config.yaml
hidden_size: 192
attn_scale: 0.177
tie_word_embeddings: true
init_std_o: 0.00273
init_std_up: 0.0159
optimizer: "muon"
warmup_steps: 200
batch_tokens: 32768
MLP neurons of a small language model. Each row is named by its layer, matrix (down: output weights) and neuron, and shows model dimensions 16-79. Each number is 50 + 15 x the weight over its row's rms, rounded and kept within 0 to 99.
After each neuron's rows, "fires before" lists the tokens most often just after its 100 highest values on Wikipedia text that the model never trained on.

L5.down89:57 67 43 36 64 42 47 30 52 45 54 48 47 64 75 39 70 50 47 41 47 21 65 37 72 44 81 68 64 35 39 20 47 52 55 44 69 59 78 32 60 37 32 46 73 63 52 52 31 63 57 59 64 56 37 50 60 34 41 23 29 25 67 44
fires before: " |", ":", "ical", "\n"

L14.down160:33 33 35 52 51 57 69 59 84 65 54 68 46 54 35 42 83 54 59 41 53 49 46 41 45 48 82 45 51 60 60 65 57 63 53 45 42 34 37 47 24 80 55 50 49 36 35 76 26 33 53 49 34 73 39 49 41 78 67 93 48 13 67 80
fires before: "2", "1", "3", "5", "0", "6"

L12.down345:41 49 39 47 63 44 44 70 75 58 54 19 34 50 52 71 62 35 50 52 46 66 52 46 37 63 31 26 70 66 64 56 41 68 66 28 55 53 64 48 58 25 75 51 22 53 50 29 48 60 15 53 33 48 41 37 60 49 71 59 49 66 19 49
fires before: "9", "0", "8", "5", "1", "st"

L5.down41:25 31 47 40 58 48 31 43 79 42 53 61 69 45 54 44 49 55 32 42 54 44 62 34 87 61 59 56 63 31 58 53 59 35 62 38 44 21 41 48 59 48 54 22 38 69 54 45 46 54 82 61 51 39 63 39 33 39 35 59 52 47 27 86
fires before: "-", "|"

L11.down470:50 36 26 53 38 67 83 50 36 48 58 71 45 53 64 43 50 62 84 66 54 34 73 43 71 42 35 53 40 66 49 46 36 56 52 52 43 63 53 36 44 40 72 36 40 47 53 50 56 19 54 75 35 56 26 36 65 46 50 46 42 52 37 54
fires before: " |", ".", " |\n", " ", "7"

L9.down96:50 39 56 65 52 43 88 69 55 65 62 73 55 38 50 29 41 42 68 45 74 41 35 70 39 52 60 31 46 44 48 58 37 58 33 54 50 49 52 24 53 69 34 48 44 62 69 30 71 29 28 52 52 36 34 74 46 57 71 41 47 38 54 67
fires before: "2", "1", "9"

L6.down407:55 39 40 41 45 36 65 51 87 55 54 49 45 45 52 54 44 37 43 64 54 35 52 57 53 77 49 80 36 72 27 48 51 46 53 51 57 67 52 39 54 40 53 68 71 69 32 61 56 43 46 57 67 36 49 55 62 38 56 74 35 66 48 59
fires before: ":", " |", "\n", " "

L8.down361:56 56 37 28 35 63 54 64 30 42 45 52 41 37 49 38 64 56 20 85 29 50 41 33 59 43 55 32 50 55 49 65 58 53 33 27 34 68 38 39 66 66 72 66 70 38 56 49 67 37 40 22 63 40 48 40 26 65 55 46 31 66 42 60
fires before: " |", " |\n", "%", ";", "0", "1"

L12.down263:56 40 47 54 58 48 33 21 72 14 50 58 77 55 62 79 38 64 55 67 22 50 32 46 49 29 61 66 61 65 46 70 34 79 56 45 55 52 21 84 57 61 40 63 24 36 43 48 48 50 41 70 21 31 66 34 54 65 42 54 50 71 66 60
fires before: " |", ":", " |\n", " active", "V"

L6.down276:37 16 45 36 34 55 50 54 60 34 60 42 54 43 45 64 60 43 33 55 45 59 55 46 56 45 61 78 49 73 26 25 39 66 62 68 73 31 68 53 38 41 46 70 71 45 18 46 73 41 43 76 43 29 80 47 52 25 55 40 47 37 44 51
fires before: " |", ":", " |\n", "==\n\n"

L9.down161:22 85 51 23 58 49 60 26 40 49 60 47 75 29 57 10 37 45 54 39 68 35 32 69 42 68 60 55 39 44 29 31 35 55 43 30 66 48 63 43 37 50 33 42 59 32 75 58 38 62 81 54 33 68 71 45 46 49 57 37 38 61 44 41
fires before: " |", "–", "-", "1", "\n"

L14.down59:36 66 61 15 44 61 24 46 50 54 68 61 32 49 50 47 60 45 49 45 42 59 44 18 62 57 37 62 67 36 52 44 24 67 81 38 38 49 56 38 35 44 62 50 25 53 70 82 54 38 43 62 49 64 48 48 37 63 38 97 38 14 43 65
fires before: "0", "8", "5", "3"

L9.down232:44 60 83 35 44 40 16 31 70 62 51 34 58 49 30 71 44 73 48 49 47 64 45 69 53 52 70 70 33 52 41 34 27 65 21 47 40 68 40 43 64 53 50 53 42 38 42 62 45 45 61 38 32 46 58 72 20 77 57 69 43 46 66 55
fires before: "0", "6", "7", "1", "5", "3"

L14.down520:52 70 52 34 35 78 38 56 29 56 63 44 54 39 31 99 41 72 69 45 53 57 45 51 45 70 51 34 39 43 46 63 46 56 40 82 66 46 53 37 67 58 43 43 55 44 44 55 60 48 61 53 44 34 43 38 47 67 70 35 61 47 37 38
fires before: ".", ",", ".\n\n", " in", " by", ".\n"

L14.down525:72 63 58 64 63 48 75 33 59 56 41 56 32 56 43 34 62 63 53 55 54 51 36 68 39 73 82 56 37 26 59 21 73 68 13 38 52 57 76 56 57 38 65 46 61 47 53 45 59 70 51 48 66 58 42 49 51 66 85 80 34 56 53 22
fires before: " of", ",", ".", ".\n\n", " and", " in"

L14.down253:26 79 25 38 46 63 37 58 46 56 60 43 66 49 45 59 56 41 63 92 40 44 20 43 44 67 27 47 48 45 45 81 55 31 62 68 20 54 55 63 28 65 45 46 07 55 45 77 38 49 67 41 64 44 65 46 58 62 58 56 63 68 48 40
fires before: ":"

L12.down524:46 42 62 65 59 42 51 39 62 23 36 23 59 82 59 44 73 48 43 55 36 52 55 84 68 79 38 34 80 68 36 58 28 33 35 67 47 44 50 53 66 17 52 66 32 60 67 44 56 48 63 60 60 62 26 52 32 33 50 64 68 57 27 47
fires before: "1", "2", "0", ","

L8.down354:40 42 59 64 43 43 50 32 63 47 73 29 69 59 55 53 46 37 62 51 55 41 69 34 61 64 53 43 54 27 41 54 65 27 41 55 43 35 34 38 58 36 58 10 57 52 53 74 36 31 68 77 50 29 52 33 46 44 33 52 58 46 13 82
fires before: "==", "|", "===", "The", "In"

L7.down564:68 78 28 45 65 42 57 56 66 58 60 44 52 61 34 65 34 42 52 45 42 38 63 71 62 46 63 20 52 61 52 45 46 37 48 71 40 59 48 72 25 46 65 43 75 31 27 65 30 31 70 41 39 38 61 40 43 40 63 42 31 30 73 44
fires before: " ", ":"

L9.down373:52 32 75 40 39 54 57 34 49 58 60 52 69 39 79 13 51 41 68 52 53 38 80 64 61 50 44 65 22 54 54 53 55 58 63 95 77 42 29 65 64 67 49 37 55 52 56 17 36 61 64 34 25 54 55 40 49 41 49 67 56 29 43 47
fires before: " ", " —", " No"

L8.down4:53 67 58 35 53 74 57 16 62 39 59 42 21 46 43 48 32 63 58 40 48 19 44 51 78 39 76 50 71 27 80 39 67 77 51 69 53 32 48 29 48 57 27 28 32 55 68 36 55 76 40 42 33 49 68 35 46 48 51 79 53 56 64 41
fires before: "2", "1", "0"

L7.down482:54 33 51 80 43 57 47 68 67 43 67 25 55 45 69 78 39 47 62 56 42 47 47 17 42 45 44 36 61 51 62 35 58 39 33 43 77 54 32 67 39 53 51 53 51 39 64 69 82 24 70 57 62 32 55 34 15 34 39 73 47 36 44 70
fires before: "===", "==", "|", ":", " |", "===="

L14.down169:39 64 48 48 44 81 92 57 57 49 54 47 24 66 68 41 45 43 87 31 36 35 34 52 33 48 44 47 56 22 69 45 65 25 52 68 42 58 66 40 43 39 29 37 40 51 56 75 54 52 69 58 39 48 38 27 38 68 41 50 63 40 63 37
fires before: ",", " ", " the"

L8.down503:76 76 21 60 55 56 49 99 50 79 62 57 35 70 50 51 40 45 21 50 53 80 58 27 36 46 55 57 59 39 26 45 51 15 64 62 59 63 40 39 46 35 71 64 34 52 44 30 50 70 58 53 72 29 44 58 49 31 65 45 59 57 51 60
fires before: "9", "0", "2", "5", "4", "1"

L12.down149:62 73 36 43 52 20 42 47 37 59 65 65 56 71 38 62 57 86 45 85 77 46 78 84 46 64 26 41 49 53 47 67 56 81 36 77 63 53 46 40 66 30 40 10 46 51 72 62 75 40 54 37 46 41 53 41 67 58 48 57 39 37 48 32
fires before: ",", " the", " of"

L4.down32:16 21 38 53 44 83 48 47 58 31 53 41 82 53 26 59 57 40 76 45 73 46 48 51 76 41 52 59 50 48 45 35 54 55 46 16 89 50 48 51 61 38 72 35 50 37 45 35 23 73 49 46 50 29 53 60 42 39 30 40 64 37 71 10
fires before: " ", " |", "|"

L12.down355:67 15 62 46 38 99 64 63 40 45 47 27 59 57 38 72 49 62 48 48 43 43 55 52 39 47 56 41 47 41 39 52 31 46 44 75 38 74 31 61 52 38 43 54 41 54 48 50 78 27 52 25 37 60 54 52 49 46 72 50 26 36 57 45
fires before: " ", " August", " October"

L12.down341:47 33 46 59 41 34 58 40 54 32 63 71 46 52 56 51 70 38 35 54 40 40 53 37 27 44 56 50 57 12 56 61 75 60 29 78 58 53 60 59 59 43 41 37 54 49 62 56 62 38 49 81 30 54 70 46 26 38 60 53 62 72 47 85
fires before: "-", "|", "|---|---|---|---|\n", "1", "==="

L11.down52:53 32 49 49 52 44 47 46 69 44 49 43 60 67 64 64 35 60 51 70 52 40 60 44 44 56 53 34 59 38 64 59 67 25 62 49 44 32 25 53 48 37 63 36 63 53 38 93 53 47 62 71 48 25 47 30 35 66 64 61 61 56 24 86
fires before: "==", "===", "|", "In", "The", "He"

L7.down10:40 41 32 45 60 33 89 66 55 56 56 38 30 49 42 53 56 62 51 43 61 59 56 39 43 62 56 36 72 69 50 60 45 54 49 58 35 52 49 72 56 51 49 63 53 48 57 59 36 47 83 40 33 51 62 43 58 60 72 47 36 46 39 21
fires before: "2", " -", "1"

L5.down538:44 71 38 35 51 33 71 58 66 67 49 36 29 40 36 47 41 36 48 36 38 44 73 54 39 67 46 18 55 65 60 19 57 48 64 64 35 51 39 70 29 40 53 17 54 28 51 49 21 59 65 57 49 47 56 26 39 50 72 26 58 45 53 55
fires before: " "

L14.down3:59 22 04 25 48 52 49 44 72 20 48 65 50 53 72 31 55 58 28 51 62 61 76 38 45 50 39 41 52 51 54 55 53 50 47 93 63 50 51 63 36 31 54 38 61 59 31 36 57 63 37 56 74 57 41 55 63 29 68 59 59 53 18 77
fires before: "-"

L7.down348:47 29 47 36 38 47 35 68 50 65 59 39 36 62 57 41 53 57 24 60 41 43 61 74 25 51 37 63 52 31 41 65 66 22 50 64 44 67 72 72 50 52 44 51 61 76 44 41 68 30 36 50 67 55 36 71 51 52 56 55 81 75 42 40
fires before: " ", " |", "7", "5"

L5.down540:70 71 43 52 27 44 74 69 33 59 12 42 55 62 70 42 45 63 57 67 18 41 56 27 61 48 44 23 46 59 49 72 67 31 67 37 52 37 57 30 26 55 67 33 47 45 32 42 25 56 57 45 49 62 36 36 51 81 42 34 73 67 25 67
fires before: "0", "1", "3", "5", "6"

L12.down545:58 72 80 41 26 65 58 32 67 40 40 46 77 25 54 41 59 40 41 50 53 42 65 35 43 27 40 52 58 47 42 51 72 65 23 56 75 51 79 55 54 39 59 63 66 24 66 49 58 51 22 22 58 85 54 40 41 52 41 54 24 79 56 36
fires before: " |", " |\n", ",", "."

L14.down560:31 47 57 92 37 57 51 56 72 39 30 90 40 62 50 25 51 48 59 73 39 41 30 41 49 60 31 28 43 58 43 62 63 37 68 24 59 44 48 47 55 60 54 45 45 54 62 54 27 43 65 50 38 71 50 57 50 65 61 50 55 27 49 74
fires before: ".", "5", "0", "8"

L14.down141:26 23 49 52 76 59 41 49 52 28 56 54 53 63 32 43 40 74 74 20 46 45 41 55 44 62 39 38 42 45 78 60 80 39 43 55 74 39 35 45 72 26 35 43 78 56 45 29 36 67 48 72 58 46 71 41 36 67 56 43 27 36 86 27
fires before: "0", "2", "1", "4", "7"

L14.down206:59 33 55 51 53 53 40 61 45 65 87 69 47 72 47 84 48 61 64 55 71 56 65 44 60 87 32 19 42 56 37 74 55 49 71 28 44 70 20 54 37 64 52 21 54 48 34 47 42 69 45 47 50 43 39 81 32 66 33 42 41 50 84 53
fires before: "8", "0", "9", "4", "6", "5"

L12.down497:46 64 52 49 53 52 35 29 22 63 67 15 52 68 27 29 40 81 66 39 72 42 37 42 47 70 30 34 64 55 51 45 44 57 48 62 25 41 41 29 48 70 37 20 91 51 48 50 68 53 64 63 44 39 29 52 22 50 35 87 71 34 76 48
fires before: ",", "2", "5", "0", "8", "3"

L11.down275:41 61 42 54 30 54 36 59 63 56 74 58 40 46 64 67 31 27 67 79 38 58 30 48 38 20 35 43 32 69 62 51 42 30 58 78 55 33 51 16 63 54 46 33 41 48 55 69 41 24 61 69 47 47 46 41 58 53 42 47 74 46 71 42
fires before: " |", " |\n", "–", " *"

L14.down403:08 51 44 49 31 41 57 74 66 38 28 73 52 60 34 53 50 46 58 27 70 63 63 70 66 70 46 55 79 67 47 49 65 70 67 68 52 86 52 50 66 59 61 40 66 36 72 51 49 36 31 35 47 47 38 43 50 44 60 88 61 79 26 25
fires before: " |", ".", "0", "%"

L11.down57:51 52 40 67 33 48 66 54 32 45 45 34 48 57 31 53 53 63 51 22 63 35 48 52 35 43 45 36 56 83 58 44 40 38 74 42 38 41 39 58 67 37 61 22 52 67 33 36 56 89 50 66 64 53 32 41 66 24 36 46 31 36 64 59
fires before: "1", "9", "2", "8", "0", "4"

L4.down408:38 57 49 51 58 49 68 54 76 34 34 54 26 70 65 73 45 33 59 58 75 53 28 38 41 73 42 57 38 42 55 70 48 16 30 55 65 61 66 56 37 39 50 65 53 45 43 54 22 26 22 62 56 56 77 33 28 40 41 83 53 44 35 65
fires before: "-", " ", "uty"

L9.down29:79 60 50 69 45 72 78 83 45 34 60 58 44 54 31 29 56 55 71 58 57 65 44 41 45 50 65 27 43 53 41 53 61 40 58 42 31 47 77 71 63 20 79 64 62 57 61 56 51 43 65 70 52 52 53 64 55 29 49 40 74 13 34 55
fires before: "2", "5", "9", "0", "3", "1"

L12.down507:72 54 52 44 61 70 42 53 49 56 54 39 56 42 27 49 63 29 71 44 77 61 60 65 38 46 50 53 17 42 47 57 55 44 52 28 32 42 63 33 38 59 67 61 48 51 35 73 51 66 50 69 57 26 34 49 30 60 42 31 85 60 48 37
fires before: " |", " |\n", " (", " a"

L14.down175:60 64 45 73 49 47 51 45 61 67 52 43 29 30 52 51 45 28 35 60 56 32 46 60 33 48 19 54 38 55 39 70 71 38 30 42 88 55 24 60 32 37 57 55 67 64 53 46 65 50 62 09 45 36 69 33 38 40 67 45 30 69 58 34
fires before: "9", ":", " the"

L14.down65:71 45 29 46 64 52 49 78 62 37 32 43 53 64 59 37 29 26 64 66 51 52 19 57 40 29 69 28 65 65 53 04 66 54 17 39 64 61 57 34 36 71 48 52 31 34 83 50 64 40 42 46 11 46 30 47 42 78 73 53 62 49 39 86
fires before: ",", "8", "2", "1", "4", "0"

L14.down521:69 36 45 36 57 54 50 62 55 69 50 39 56 54 55 57 30 76 44 41 71 41 67 54 56 59 56 50 18 51 66 38 17 63 77 23 72 25 47 87 26 69 22 57 51 57 19 46 65 52 44 47 58 43 56 49 59 45 32 33 68 48 63 91
fires before: " to", " by", " in", " with"

L14.down270:69 47 72 36 57 63 67 54 56 61 61 56 46 51 64 13 48 66 45 52 56 23 16 69 59 48 42 46 69 38 70 48 40 40 61 22 79 42 53 53 68 51 44 43 43 25 56 39 67 41 20 68 61 23 66 26 59 17 60 33 41 37 59 45
fires before: "1", "2", "4", "9", "8", "3"

L14.down493:51 10 63 49 42 34 72 65 23 85 52 64 44 32 48 53 54 36 50 51 41 61 61 63 45 30 66 58 63 44 23 46 66 80 79 32 59 80 53 50 32 47 63 53 74 44 40 17 51 24 60 59 35 18 85 62 47 64 33 44 37 70 49 53
fires before: "0", "5", "6", "4", "8", "9"

L9.down136:55 71 98 62 53 39 64 28 43 61 28 37 40 62 26 54 28 51 30 65 44 59 44 43 40 77 51 26 55 34 31 39 43 27 49 59 55 30 56 57 59 26 34 35 71 48 33 40 73 29 65 57 54 48 56 41 33 46 44 54 55 48 62 71
fires before: " ", " the"

L7.down426:54 43 51 44 50 60 47 52 41 56 29 53 68 43 45 31 65 39 61 71 53 31 42 59 64 32 36 65 60 78 48 45 57 38 65 62 53 33 42 58 37 53 43 54 46 43 39 78 47 65 70 18 20 37 23 39 55 99 36 44 38 62 51 67
fires before: " ", " |", "–", " Ret"

L7.down556:33 69 54 62 63 32 63 46 23 72 54 31 51 51 62 55 37 29 42 51 39 27 45 55 56 54 34 21 60 70 45 11 45 48 42 51 64 34 40 49 90 22 60 53 32 64 95 25 45 50 70 37 53 60 31 30 60 56 31 56 33 57 36 39
fires before: "9", "1", "8", "2", "0", "5"

L9.down366:51 45 27 59 43 76 35 62 28 60 55 64 29 67 45 56 54 44 25 48 34 57 36 49 64 70 57 54 85 61 82 38 48 67 72 34 55 37 61 42 36 57 64 24 39 47 46 53 47 33 22 59 45 63 61 55 33 76 45 62 47 55 62 43
fires before: "4", "5", "0", "9", "6"

L8.down236:43 41 45 52 47 70 68 45 53 57 49 68 19 64 25 49 59 53 38 34 45 58 39 67 76 67 47 45 34 40 58 47 67 61 58 82 57 54 46 53 65 51 10 59 33 55 19 65 50 58 49 66 29 42 78 59 37 47 69 21 61 29 41 67
fires before: " to", ".", " in", ",", " for", " by"

L11.down240:42 47 74 53 51 72 42 38 49 55 58 27 53 69 44 57 24 59 42 49 40 65 59 84 35 36 76 48 22 67 37 30 73 41 30 37 26 60 44 55 44 58 20 37 39 47 48 49 49 45 70 38 53 43 73 57 19 46 58 23 49 35 58 41
fires before: " ", " L"

L11.down42:56 68 59 30 48 28 38 36 64 39 59 67 75 81 49 58 45 47 60 45 62 16 61 63 52 42 23 18 51 74 80 44 42 42 77 28 40 52 61 42 67 21 62 42 53 67 46 49 32 66 38 67 62 55 30 42 88 43 47 36 38 34 45 46
fires before: "1", "2", "0"

L8.down165:74 51 66 44 60 44 55 17 58 37 34 34 39 37 53 60 49 53 52 49 56 60 59 42 32 59 50 40 65 48 80 47 52 38 18 63 53 60 64 28 53 48 42 31 39 53 69 17 50 39 54 48 46 61 38 35 49 51 19 49 45 55 51 70
fires before: " |", "2", "0", "3", "8", "1"

L5.down142:28 61 69 72 44 58 47 57 57 69 52 39 46 54 58 23 38 63 57 90 38 37 11 56 40 58 48 30 54 59 25 49 48 67 52 29 44 99 36 57 39 43 52 42 46 36 74 37 35 55 57 49 25 59 46 46 69 38 71 38 41 49 33 80
fires before: "1", "2", "4", "3"

L12.down536:36 54 57 76 21 39 45 36 73 68 52 63 26 45 50 42 41 85 36 26 61 52 43 48 43 32 56 36 66 67 78 67 55 75 47 49 68 53 36 60 72 70 73 30 44 24 50 34 51 48 34 60 53 76 60 64 39 35 43 42 28 30 26 49
fires before: "9", "8", "7", " |", "0"

L14.down310:57 55 08 64 40 33 55 41 58 48 46 35 35 57 47 41 38 39 30 80 41 85 33 48 43 42 62 40 58 59 50 55 37 42 50 23 29 71 57 72 54 61 80 66 73 46 35 45 33 47 70 43 71 44 30 64 38 24 67 46 40 51 33 99
fires before: "1", "2", "0", "3"

L14.down238:56 62 28 51 23 72 36 69 53 45 59 53 35 59 28 51 20 32 20 45 64 61 63 64 46 57 30 71 54 51 60 54 67 31 52 47 35 84 36 54 39 47 61 43 56 72 28 41 42 74 68 37 51 46 42 53 47 64 47 57 70 49 72 53
fires before: " |", ":"

L9.down492:55 43 51 37 67 24 36 45 44 68 60 37 54 64 36 56 44 58 39 55 54 47 60 64 63 48 41 61 32 61 62 31 52 35 60 57 29 41 61 21 39 72 62 67 49 43 64 49 36 61 82 41 63 42 30 65 45 52 60 48 42 88 39 50
fires before: " ", "6", "0", "at"

L12.down108:49 47 27 72 37 31 35 38 34 27 68 33 60 51 47 68 44 43 57 57 51 42 60 61 53 67 35 33 76 74 50 52 60 31 60 41 40 52 64 68 41 25 64 63 40 66 56 45 25 45 51 47 27 46 36 40 60 68 64 47 59 46 40 55
fires before: "2", "1"

L12.down425:45 36 57 43 69 42 57 54 41 62 62 37 41 68 58 31 30 85 56 31 61 48 46 59 49 23 41 50 47 72 55 29 27 58 65 21 68 36 43 49 27 40 42 16 77 51 46 30 44 45 55 69 58 64 38 65 42 11 57 40 50 45 83 92
fires before: " the", " his", " to", "ing", " in", " a"

L11.down433:56 37 28 43 52 23 43 27 42 39 65 37 35 43 48 44 56 82 58 43 33 63 55 59 35 72 41 33 70 35 77 61 57 37 46 71 60 48 39 45 35 61 35 45 57 22 39 18 34 57 63 55 46 41 46 49 66 75 54 50 40 31 48 35
fires before: " ", "0", "1", "3", "6"

L11.down412:66 60 38 34 52 79 58 39 29 55 47 55 48 46 42 33 69 31 70 32 58 24 82 46 45 63 20 17 49 69 49 41 57 45 24 52 47 59 44 63 61 43 56 48 61 60 68 76 65 38 68 68 76 58 42 34 68 38 80 61 61 30 31 38
fires before: ",", " he", " the"

L14.down20:61 55 35 64 75 42 41 39 44 53 30 20 61 60 38 60 44 69 36 35 32 62 56 49 58 34 46 42 55 60 72 55 33 28 51 65 62 37 44 42 33 53 35 39 47 81 45 41 43 48 63 23 39 43 36 55 80 25 31 50 28 62 42 47
fires before: " |", ",", "–", " |\n"

L7.down193:40 31 51 55 26 46 56 35 65 46 66 54 70 48 73 32 66 43 45 57 52 35 59 41 51 46 27 52 42 40 39 56 73 46 76 08 68 58 41 77 23 53 62 48 58 60 49 23 76 51 39 51 66 42 55 54 67 38 44 58 71 41 42 46
fires before: " ", " |", " |\n", "."

L9.down148:59 39 78 60 63 27 56 48 41 26 47 44 63 56 40 52 44 54 47 30 52 40 46 56 56 64 45 45 47 90 43 66 78 40 37 48 28 55 53 48 89 08 75 74 53 62 68 54 42 47 90 74 61 65 57 57 58 44 48 47 37 46 32 50
fires before: "1", "2", "0"

L8.down382:17 23 59 46 28 50 65 57 40 63 68 71 60 67 43 56 67 84 50 66 63 52 41 39 68 34 56 39 45 43 45 48 65 56 56 06 51 49 39 61 54 56 66 48 62 67 76 19 48 30 35 48 22 58 34 49 37 39 46 71 43 48 66 52
fires before: "1", "2", "3", "8", "5", "4"

L14.down47:44 52 99 50 29 60 75 42 65 54 56 39 67 58 71 64 51 42 54 46 58 25 46 30 70 50 20 55 29 80 40 36 31 21 37 60 45 34 64 61 21 42 57 35 62 34 61 71 41 49 44 67 67 67 23 47 50 44 49 68 50 66 48 45
fires before: " |", ",", ".", " (", "\n"

L4.down215:43 43 59 61 27 71 70 20 56 54 46 39 49 48 71 62 43 44 41 53 89 73 82 66 56 49 64 18 29 77 33 64 48 34 54 80 57 32 52 63 25 36 52 51 49 18 49 43 53 38 35 57 32 39 18 32 57 61 22 66 59 53 51 64
fires before: " ", " the"

L14.down350:65 15 72 69 76 36 56 39 68 32 57 66 77 52 43 41 61 91 73 39 39 27 68 32 67 45 39 45 37 38 62 47 62 39 71 30 60 48 78 66 33 33 59 31 66 33 40 54 40 35 56 40 77 56 28 38 61 21 31 61 54 71 75 54
fires before: " |", " |\n", ",", "–", "\n", "."

L3.down392:27 32 52 31 49 43 46 54 50 61 25 62 58 60 56 62 29 43 56 72 47 37 17 49 45 45 49 37 75 50 47 46 35 60 52 17 37 68 54 43 80 48 45 77 09 25 49 41 72 40 64 75 08 46 46 33 36 57 62 63 40 40 42 47
fires before: "2", "1", "0", "3", "4"

L4.down502:72 52 67 65 55 33 51 41 53 60 45 62 37 41 67 62 28 34 59 49 51 59 74 36 39 50 34 41 66 39 56 46 41 33 31 75 44 39 40 58 38 27 56 29 59 34 55 64 40 58 57 61 22 46 68 45 56 21 51 25 63 48 30 37
fires before: "0", "9", " |"

L4.down333:30 65 49 64 61 69 50 70 39 34 32 05 38 69 43 72 55 74 33 54 44 21 38 68 48 67 73 42 29 32 38 52 48 44 57 30 74 41 64 81 56 74 54 69 42 76 35 53 38 49 49 47 50 30 41 62 61 45 52 31 58 43 36 67
fires before: " |", " ", "*", " of", " |\n", "ged"

L4.down106:35 65 47 59 69 37 82 37 57 50 51 41 79 46 76 61 07 86 31 56 68 33 68 62 50 33 39 23 48 47 40 44 46 41 70 47 47 62 51 51 81 42 40 53 73 23 35 33 52 38 61 53 54 46 59 74 71 28 67 56 13 56 36 54
fires before: " ", " the", " |"

L5.down315:56 54 43 30 47 57 68 37 50 51 48 45 78 67 67 62 45 57 58 64 53 26 66 34 47 52 68 50 26 59 65 45 50 37 58 41 53 44 57 32 79 42 81 58 54 63 44 57 63 56 45 54 40 61 43 64 26 31 61 26 62 43 46 61
fires before: "1", "2", "3", "4", "5"

L14.down39:61 44 28 29 24 35 58 36 36 58 57 39 42 51 65 66 37 18 61 56 52 72 30 29 63 55 50 50 56 92 76 61 46 50 46 50 14 41 41 79 55 56 51 37 37 39 61 62 72 46 55 44 36 53 45 56 73 44 60 37 41 34 48 42
fires before: "1", "0", "c"